config.toml
num_hidden_layers = 8
hidden_size = 768
num_attention_heads = 6
num_key_value_heads = 6
head_dim = 128
intermediate_size = 3072
vocab_size = 32768
hidden_act = "gelu"
norm = "layernorm"
norm_place = "pre"
norm_eps = 1e-06
positions = "rope"
rope_theta = 10000.0
rope_fraction = 0.25
qk_norm = false
attn_scale = 0.0884
bias = "all"
tie_word_embeddings = false
parallel_block = true
init = "orth"
init_std_qkv = 0.0211
init_std_o = 0.00528
init_std_up = 0.0211
init_std_down = 0.00264
optimizer = "muon_variant"
learning_rate = 0.0129
beta1 = 0.95
weight_decay = 0.02
lr_head = 0.0102
max_grad_norm = 1.0
warmup_steps = 200
schedule = "wsd"
decay_fraction = 0.885
decay_shape = "linear"
final_lr_fraction = 0.0
batch_tokens = 131072
max_seq_len = 768
doc_mask = true
train_tokens = 1277000000
max_steps = 9743
dataset = "wikipedia_en"
MLP neurons of a small language model. Each row is named by its layer, matrix (down: output weights) and neuron, and shows model dimensions 80-207. Each number is 500 + 40 x the weight over its row's rms, rounded and kept within 0 to 999. Numbers have three digits each.
A block is one neuron, or neurons of one layer that tend to fire together. After each block is what it responds to, as a language model described it from the Wikipedia text at the highest values.

L3.down1709:548508558495486521508615574595471490501450492527540459418498526522485438497577499529563471469463523583488512426515435558493512486534437519519550474566469473480455406463411494453464547495549523538490463547511465505569426480488456465495465513558511475488573445509545589510495572448435500574490480481503520432478492568517479534531483565558584522485489547509420515494475462521501488512504
Description: Football club and league text

L2.down199:534532531529534465547450491504443490575518479490455433482494468535494536486571488544503537527412503517564457547430499533453474559523515445479487504522550451463493529555498484512512484529474484512494488546441474575552483524494542502501480520475464518526451513552501521394530447479513460521550502524552443516493522506489515552453425538479484473526522481510469477512447509547448451461435
L2.down202:528537495543553424421525564493521536532499548460517410578475496492500558509512513473541455450543506537492495525570521467533535488491504532439482511505493536372518551485488444429527515519437464488469506417558487570489483498559485533447598566463431548497465492587557541578557547446502500558476517513566498473528519531538547470441515446516504552527486585468499454566490481481538514555589
L2.down920:470488500486449512435477506499492483443513508403475494508441478490534520474523504472463505520510538498555550509469557464513512515477542424467531561481526471485578521458485519436528563495498519459510431589459534485553504533485551472530483535479546479547516464571539540456485564533465429445505471475508454545520456454495488415524472477541456546554488493538508485489514513530482520446479
L2.down1112:429558539564483504564478470528406536488499496487506478482495554550504469560528479617432504524454486488527539489510542499496503493469475530479483580475460463525573521488508517417463458487556485539566500497426504440519429478536471536472411518511464580543474459589547447468511544533495494545493500598626378532523479500532488512503477540552527462490540510506515472522558427538463450457523
L2.down1817:514439554421521479549526518560463465538489437527497473433407524489426498559511552498464539518502484501508468490468506484538486575445512521556420491419458492542538538542547553535478489475475501546514507484387504482512513520518518449501409518439505539553509493491416567463519555463490556531470564571513498521475480519469469509500524469489514484472504500469514479502455558520501495517479
L2.down2076:451500462517490403525546512458453546482486526463550541547557604508469567476439541513471499477482485453541501473489448488547503547497474434454502501485484471469503571497461511456481396430495546546478473535508504509482540540480552506471495529521487499525508563596502445508497578446453516522524412533474475481515562511483541453552529482496502475507557507417453527518453443468543435494435
L2.down2546:408450504513531517485474511510445503608435509554503455563499504486476502478523511529564461460456543542514507515523490536447526511493468475504498417528389498441517459484483509422516543501485473478505504565551564440516481485537473501544502585464520514550499478537547483478451585515544442521522425523519500488508461398451479483550466478542420522468528523525477581518511506477484537475425
L2.down3040:492496553444435515492542516513455557441516454455502468555496486457502484509479433411495488524470448542500559509466443465514461554525517458457553514579571460450519562513509504513516466561490471486496542505522580454481542432481494499533485487480548493540506508548511520533455463409427507483521497575547505506507593495518506540440445404480540544455488503502458407420487462503525462432454
Description: Anaphoric "the" + noun

L5.down1297:476498447473454437525532555493440530515468503504491478431448437499460455523437412513505469508493495450493445504493503504553520563454515556464547520519547494490495459553494491450494562502526552542437545490396528495439494499460510512495498603489520547505485505503520471522511504491502424445532483546530456449443474490501500446466495428498513587485566501524449479512468478507479421474580
L5.down1344:476507453543498505526500479489411528540474484433486568507527507552416504484429502489467505474536449406484468532419537518497582504468521451542516468518469475556482497480543505498522469501512421570474527506518514461445502469473431497547519562462506559471546555492534487434564506597512481485486508442483484454482522578502510518521481500504543582488530512573513482524527472480501543420483
L5.down1535:512477483534583475477517561500514475416520597495478507553478501521512518503495527474456459560481491577559408474473526449499465446471606479540427507425483472503536576523504521495549483483506490520491468481523473473498507505524429431497447486502561494485466422387480526512485467509526515477524593539484459460508451501466540544480564538481493520512531502516528550517561563435507435535520
L5.down1630:487494532505531521574502587477575471491513481433458492500476460481544490505513508515513534542462498454516509529440442500416465453462580525480454448427538450504499454486509469524509555475469560547560465519527481493505413481468414508464487499483529555487500508514516498470443467442557505513474486524505488509555529471507554496550440488507505477426490489535407513532508499526522553452495
L5.down1632:528516494525517537548472500475496433534472495424452528537500504548481560532533514531479498408465540541540528519472540474510462408488457489478477520464476443424474499482552552517512580477554458473525446491480495526529489464466443489469460424452478543483498510411452438513550538483475487560498460576474454561513466451477508541577545423523453497527468500490473526497520444526495517497465
L5.down1709:497434483531481541478557560442498553545532527494497483521521465569461490438522517498536493503470522634479497434519447547492520495537514444465564517502449504564417485457511574473459556483475501512426536515450503467566505492553487484469518490393496478464552438449523589506573502425507499427497551552503481453484406542456481447555498506468496538523532522477533439514484516550531479516480
L5.down1882:477445526548451502454463536464458501540576515469495503414451466519540535522501436504478532369451461463460467577454496465448492340446456507505557476490556442476500508513509524472501451450491495488514477428547530419495468547511489471467534550424540467487488515525548524471446491492528484499522468576478524454443525475445467499443522527524523467464521559429437554611541516480520509562502
L5.down2431:513517506433514533461567522464518463524436495500514488534505475543474524545468543523500478497450579456427511491513454518506481534447474566588537484472481464499483491485468536455598540441486476520543505515461476593568495521500496519501454387591532506505477525545473456523436560487481526529429493512528477486461527459448378484407470490470443514510542585502518489419499463466480515409498
Description: Sports career role slots

L3.down1885:474531470488519526428493439470519487499488523483477477522482514455416498500542445522546535489481501526424483563501436459448453555544457488608485474426470500473497573504541548523525481482528505550544531528518527525439455450465541487475576486485512497501520517494515444528510567495473515489536471489577439490431519432485471532488451481419549485581431477489496469508484521478534534566452
Description: Compound modifier links

L3.down552:427460516443495506480543474549486486472494467458500474464480491555552477458542541459465465511498525497487480478548472513536507491526505474483486540497524477430465473512429497539463447492458551552489478533470514529524471530556447507508475488508565465503528480598565535435517496559461552549445535558462574502460484573507432539556481560495497509424524431473439498508537511478502508568506
Description: Upcoming place name

L5.down41:546553524534496436538445490532437487487499530517550431502514464457536540503548485486566518575544520509483494507435531548543529437567511454401493479457525466545480487467476545452495546491482487492511505484478461528517505493426527453498548448475518467535421478395518587432477452515587533492550477508532507472476608460473528527460537456559485462450483489500534593462493492548467510488422
L5.down291:546464472475434498531498443524440450509508536478523492485549429504478487600501469484491518531494451486454605572487527539470479554517490540532542475464522425462514506458456531559521608512581499484473490517486513511437552473566514557529486480495519536490623470447511521501469485473560494455488544532461526490468541495489433486498522447555553548512520516455460554483553511531500476467563
L5.down799:502449439507525476420594497483420522519510519508528495503536500512559465543510491468461521555436485497392493571507502500498481449436508512536576464593509493460548536508578515532535475485547470479460529600468450498545524388512557508518479591489528506504505467522557516488490459558490503437531524581546542431411520504455504454484568508527413507585489546559572516505618493536510537556498
L5.down1016:477539494568421458530542463456499427506449481520445469529507469513447535523495488492490542523505556558455552494446557514440484452466381510501559531509506585555486503504470485549601507523548525499490492546514454491515449529487562545522514497483576510497535553517530506474522541534521517532548478458516473489474501551458379476509472476573483538574534497441482500408499493529521506506445
L5.down1221:517558482529493558450520489511495531433525496428528479489514581523553477489496486493557493515489526464519476530500414510523437512531464513480523438503453485476429492511483480534450523490532532577527564456507503496496470496523521494469465371565477489528492522398548523552484525501465508559492471537458457491443526532436506488582527505495450495568480454464503427518471414523504511510508
L5.down2252:480451480544484506500521506491577477448576492568468521576453541481576407480506451539488518518521531485425519464520525448507394483510522477490497562430438499513473516546424551508568500439527450513475491469513550524442487438516554503545444537457549447521475498608459583448508455455479529532496424459429519496479470536431516486511517546507540503492536506513483450557509514505500487552443
L5.down2839:536488522574435487489505530487461584516486448501498499422509522479555448515551465536588474503535456556552493441469531524516457495550507451591476500519457521505530521488502509529533477592460471415513507529545519510487513461437529507577574470559487470537510481588535499512508422549573542520523496552461566539483580531445512504463514493510423564498468495485481520449546525519538519561515
L5.down2993:519429513476433491475470470497551517465532449477504492462572572460504483521457519439552458480543480483469539486393501586556481490529498487527491459440469527503539541519562498538514514484457516518529500448547479487473500499441538483576482426501526444528536534461484511466437462520538463441578397535482587546479479575510540504503483524549450487447471473529458431484416500501553477484414
Description: Quantity and degree modifiers

L5.down320:589499505534408523550533585501510488511505469499492491549533507512584529504470595478574557570502491556547502436518461553536502517495520484539493519464464518529527472482468447536487524495541511504548456503564485464482504496524459555504548581469508452562536448550517486480490505492538543474438502492438465546480539530498491456566514446540492511448527525462572479498565496437549452560446
L5.down414:463461469443476488616562491480473506529490504480554452497451479460520415511502517486490532473451475443472479495468461476490516472514480522534445521490531557449505510449510449509427505536442467463547583499478448549473541468505591522600490476516556394547539528526503531487489558458485510453512411494506568451549534406462564493472496450485497492477516438521495428472463501536552477530532
L5.down1250:423519465480520397562403536442440492498464512454494508446538497457519453446501513528455538518441507492522469490460427522513510497522491522477480464452469462485556479588509412540475424539491528545561509504480522569556477549538466517617495533517479470521494521533455449455479482496481481498459396566461516536471505444490520468457489529540520527522478579503500488458477481581481587544506
L5.down1689:504489414583491538527498516481478479445489469436564488486552517508447493533525527413467535506444568477546530548537574450501440471516499497542491482475447521493494472510514461563517529503496494531454506488520589535440462451493432578538463505496479583449538462446431480510486482436568493572516536454503540430518507423478532469556486593542497522460496522514481505441503534506519604561495
L5.down1753:481466492448518511506483519532490476501492549470578497537463440429432563519495476502514515532517505500516446408394547475468480459445421520501527509517514482465477485487542554512486534498519490529438513502506481508451447529457516459510496454395494465547518553499532482541468443567482477508475475480502515534495473555503464533425490413444545442461521499616508566579490500415515472519567
L5.down2205:438497520485555469562497570459534485507462485497507451487545525496464438547489476542424593506495505448498521528474473567484548449484511487475481511516489488509457547534457495487530488523504462489487452497518505495415546517474509542478532601526490507520443454653460560500487530473462502444423431465452594482514529484600544549490556488507489513487511576529507519560463475451522486521502
L5.down2509:513467472572517536505509440444477523514444536458488523560536512566537504493501504583490570561493484592541482466607520559539461526534527512491503529484532507542460506479517535435497527502435458427525471541548512483532414495523475521505517459537434487518478568598493543499575533467516462480493469535532431438479513518562551455495477440570514515550494552422547520530513483574534507509447
L5.down2939:507331460573538497555558420560459514579421498481578463452406577486534462480512545410523507535576457510517437514439508457468491482470444477606514448455479486497472512484492476478484508483473501531558482516491527554482502447492544513579424463561515432495524468439484556516443516597568477470529515505512493485549485514520468523509503477441441481485510408549517515483465543442502527524456
Description: Before a past participle

L5.down9:533501508448562503515521525489506509476529467537507532536586457491582455527467529573541511504497531455543463528509500450482514513555460514543514500528546457468555517486474503500502516429511544440539533483496543444543495511476562526494493428533479520466558457565474517456555528475540456404524449463426479553527574451498525488487486536477464510467517496428408456506454556452510448423548
L5.down498:431504436498494496503453574507473494566522526459403506442579537423541524481540565492478496521479504503489444580514456552499497490532465493545537439441452493492485451475538423522513481544537522427587548491474485504462484488521505497507544477451548499574578458508516509541468530529565559574481479483504541440508503539488525484489499551503497435493518514447500473518448451463552512462499
L5.down612:456480481466457469489512502468503563498529495538534537533478511434578593515496477569526488489530514489537521534476580489511444551480463473546533450462469524494536566522482462548564595484453441578526479518488528446474439462505501530466489481462520522470507526499503554443502574448461470501542475541535485524478503493500527451545555548443483465545520504492465435502503426483483566499476
L5.down768:456424428506534514452471503509480433563469541510450449483464515481448498473493536436508550528554547513490445448483411541498509534510518491522509487493517503494474459559549505498482516600503470442530502559457431512502505518503511568490441500443489569516569518605483484509482458526515458512461535569524539446507541446460489491580431529606567503422498493509485555486501497531477436540520
L5.down857:536549470504495483571562520463445504474476481506499422542508512505576494494446460443498558501485458507478496565440420525540482543482529542550496482487490570508439572449512465550474488470491552482577555465591537496477536525413529434454553513507512484548515515535543531527533461424539435433513493516488495489477554423450477511435574491562486491482437482493494454504516440568479482502528
L5.down1860:480559469501517541489454496559475483511460507488465597522562515549561430529524525504428571488548471522462489549482477523481428574546382540430510449549505462483549440446467541474494499504514431508491493504508472574488444561503475549564493522542500522555494564569506481512466444510501506522526511481534431469440455401540554529475582556532464436508476471593496472533465545535486521442481
L5.down1973:519516496442503554515515539524496475503569442520492538481485523538504467482475555473522495495468476466489484437460478456495509469504507450516404490501555509541509486472569456537502458562496518568501517481431400519457513429517533469487524544500504505501478533534526438501609423453496515459575504498506556457487443421501499542463364529433484528536574537521420419463465454513389459472443
L5.down2038:411521539458425516475412502485447519485540432517481542511458567514532528449501494448459376497532488477487481518505532499458540575511502504531445491453554512523492497488447481475479484460496419594504482527561548511446441448472438478520558523415538556512572520512496482528441463516501472559529547548389537512471511535514496541461531506452508472449520378508498516503537504522530505495510
Description: Spatial location words

L2.down96:435476470529498507560537507531451569487523483492518520548495524517476525594455490479457535495463518530552549538499552540490479559464428442499507487505458526471492482514540507543506506474514546509536464478463542511523470484517486522537524570485478455511507558478456463456530524526388478467452503501578461509464515489557555522465492542472485464430502491545423411473537551524552486488476
L2.down557:533513527518549546549517559501482501454558486510576447518488487516493476472565524504548514592440475512474488589552480539519530472503532595492534494497528486472490518474474495485483512461554534521569461538535556480481477550492528503488556473550473520605470461565513520465493418426543463556514450472478443582433498509456477457537550466474512412497471493507469566564537532523484475488444
L2.down1009:528601496580426571446562498550584451514488570504570403494495552495448511516457513516503533451466581489513511513517468524498530513540445469553527478585486429495484453478493497438547457473463485563504473511500492466441453526565574495485471486510486365509501531616519483480475438500499557531475538471547506518486479521453467481558544477498497495453480511510497445480583550417487392569533
L2.down1433:622470503492513493416581501546530423462494529556473480510484507554491540514526487531495555389463472590543470499554552543524506497570423465537472447562538509513508457457527483475489404460507384529500545452452502463476482511510503563453562517419446486532516490523542571465535466505522505531495500475448484453417454474458548494492503529491502482507516476529518553444520527543531439474451
L2.down1581:478520489516464524494524499555438561434514511497521479557480432581501496498526459470507501458480454511495480519482553514445480472515467487514623477473475485406473480502438501484541543510510520485523501519537506477471486469445434529486501586523487577562486526529480535369449532489456458488512499527569461548468518583491550487605497490504418499443545498552459503470521445544502477496485
L2.down1629:487491514518458488536518445441461540447508544484576477508484491523500614509503502511494520490539494491435435487567527538501455462537482499413479516494499494489548520514513569525605459493478516524585435499490480486487445519520531542529511596525575556513504498571487552446472408541602504513483547570576435473463428440495464471525485503537505491483479498531552520463532487496517514505465
L2.down2356:520515492470466526513535479443526493463420441529483486483459507510548503390461472482460484461515446410441496458526483445498487519491524588510446564483494574490532475503538447550565580441449420399485514569461556477447434617480534457567462518576452425437515455547527474453486554547493538498517488529542529448495472515488529502485481498475515481505501452498527476403490422460481448449434
L2.down2693:446481559488486464407530507438475516530506497454467498490539441551477472526498470536474545429444526482465521473476520465540478500519473509419548527514550573464475489537471480501522540475463522508515462515465528493479548479462566497440525491512577532492594470584539492502413468549513606543452471468517534434420583514545518524535557424525456493587494562513522534474480501601530578518508
Description: Proper-name completion tokens

L3.down179:496427555489504473507460478550643527490511480557443515456451502522500496523536489502509520535489482513486479469482501499504478502481439507498493549460483467501497409486493491473488504546513531535580495507451442537565490494555584545565517489497497438491440539536495436495483463476513430473532516493486460509533466473527515470403475505528479518550540530516515493486434497563505494418532
Description: Sports career role terms

L2.down576:535448496598445476447533511440520481551474512450522474555480411485483502492482491521562475539598478546457514515545446492522566485501480515503510531555530555569496491486509514534526536500529466475542530518460476542496490508485512490492447532527517485517496480439517472465480415563456485496524554472557529535512542523457458550545541536529520399467561514532464472460539483449430488444571
L2.down931:499475507481517478507471500558488430525534477542491528571517493507526466474472514496460525518538508484505501411450521589489581475512554509519522507435546498541525444468492505542581455519499534496497523498439522445493541516504464491489450494486530470433538473377523547557471553525532579483545484435506505537530498486482566479514511468527486493493491489514518493484402512485449562533484
L2.down1444:461500441516478447454385375482546478444584533474542561507420477477505456492526432480518530564548523513508536514459468531456548461508450506500483594498501486551462487510514504423484512484439506552439540453417486428472509451528540464485503487493498528510519483501508489485483513502504547413498476475505500626441527578531547518412514499546540565523547476501464518479560501465513456488522
L2.down2130:539493496517500533542437453552473524510497476444512545474456449512543449486534489488578518499556441551491502473450465447480487510478515498520496508469526481465501492492469487522525545551575507519483485508548514442439569473413519519551461526479521473485513487511486534507474484486530504497493451451502494585545553466545565505557521474519482518554392470549509505476618553464522487554537
L2.down2446:488530532512482513490449399482496477488528477532468439451463462483490488481501537517458560559471523488523473503572488521528528517508467538557502455493524455547457492445476488462515571479465443452485529533452476507499567477492518525493465495501470521465498499697514456462486435480507495438526471498531535472522539436472463486453458419468492456521532454516430430532521537490535525466552
L2.down2542:489531498503484577461514498532490542498522568440429531521455501516468506454565552500440553546547506536445503490481516519459495509518513476515435527489478503516469473553476504538524519500457577542483464503537460533567545461522491512466532523464547514471484574506459474532504588531448513491508561509506460487453472544529500533524464484493478511547459458563514583501490470461505474532497
L2.down2890:428396485426511452510525499482458532464508428475537521507497538516486459534457408495576476478488546445491501506458515575474469565445599507595516533449473532473496556467440530474469513444487550476485493509505498487522490432490514514549487512557570487576507518466468481473493554495514473543418473505533476485564464482562478506533465511489532476476554464439462483477461521522509527551480
L2.down2993:457465496470465459536462527465509557532511407509530527516481469418438477469521442497523505489528476534477495592503545517452490531537476393538464559459581573549421524506548489537555521505529451561485521500422481493481483509518606418492579495477517507535436490464539474480465593562487456454518468549508592496474475525472438490467456511554557484460540537516520437514566473540479473513507
Description: Quantity and partitive words

L3.down2167:448405443533559512550487435540535512486481459460482572539547520468476519564506498512525493426518517569515539530507552431504461470504489454563513522458427456463496518461491507496464449493542466549568436480539471481500507517506489441545491534530559509484492513466505548434503482534540477491480513503476428553562620478503495430480506496483576468510531466521499548470461499471507450518477
Description: Pre-verb auxiliaries and particles

L2.down535:512538509543500482597410438526490491541513504514469539461482490550483478474526442487566471497502516520526550565476490504502491444542435484456513556496552518440494495462540478537443499538546546489545514542476512561522480566569455477464525498490495464436544440449486543510482474486456469512472478476505468502464513466533481489509515418528497549514426480434524454486536482537473505488520
L2.down912:516478491491578431508495584576495498483504559488510421520409528594472452531545541505436498482550444449509482567465464509467549458478533532474492533492570570561505409524507500442500468491523471481523477549515513517454539463543505433564535467462577509476480594476526502468462460481496444502409536451530479470483440484534449418464455486468526433464503477446400532489519456465426513441443
L2.down1035:551563438456474491593524516516493500517572459531387528611512553518449483508529455494491441545502517509536497506474478463514412463497523471520435423500521488509569506507501456529511480450441483547554527459519546563436512481469510542519479491477431504449534449421566526485525496448534512499518393473471502498547517498442518544407469530445523437541503507540482537481608588561529497486471
L2.down1222:502585520422475477509431459557500439526490494542553529469570567493474494523491491507463490442464499495499525465574497505550473477471466551521513451504469514573553486519485496555508581526452490532497469528485526571443510477521531537486547479511520548470500495504492512473491531437446560468473459521518534496437415497550534531419490451480477498449489491497508498506502547521499438526447
L2.down1496:590610458555494550501538484541491519454471531485588533541537490531505477526494462541501510524466566548482554459492516490464479520499463472445517493555526468468484542484477488566518513502538489548526452428572442508482569480482498499494516419557512446460490462494499508515509449514523445448513505514467521454522466483504479495468523376544524548602493462466561492496535522467514459526457
L2.down1708:498558523463495486488557506539516501477505544464508471521457556508496496540537473499569477506569541424535519555426509494519525489411432438508449473462490507413514553491571498511502470437557490479605482493494542539515505489484505536514562429468500542502454514515519493439533443502476460501529464527519459464505508555485580494536535430583507519476450455512497436503462511574489515538469
L2.down2423:412445512430562491481507464530459499486548546496521482525444523494435543479496507482482527487434456468508524508516441561486474500469466487479465428561579606449447431481516478490436476496478566543497495589495552532507476514460523606529532538602490498511512472486450514515482485456566389444494397465430524524581519424509476449483491526549511481528519508517550481549496559451487465509551
L2.down2484:517519581530497510453481469589486500501500544489500491516547477498513522517495502460423458539457497423533514451549601507470474515505525451543529498490451432447496458556494473444478490572413481575504465551478526495496468481458490592479475459454544558527465530576533525505515434404502474475460469465519415548472496505485486446497469551514523525509431479463496535450491467539427507478479
Description: Verb after person subject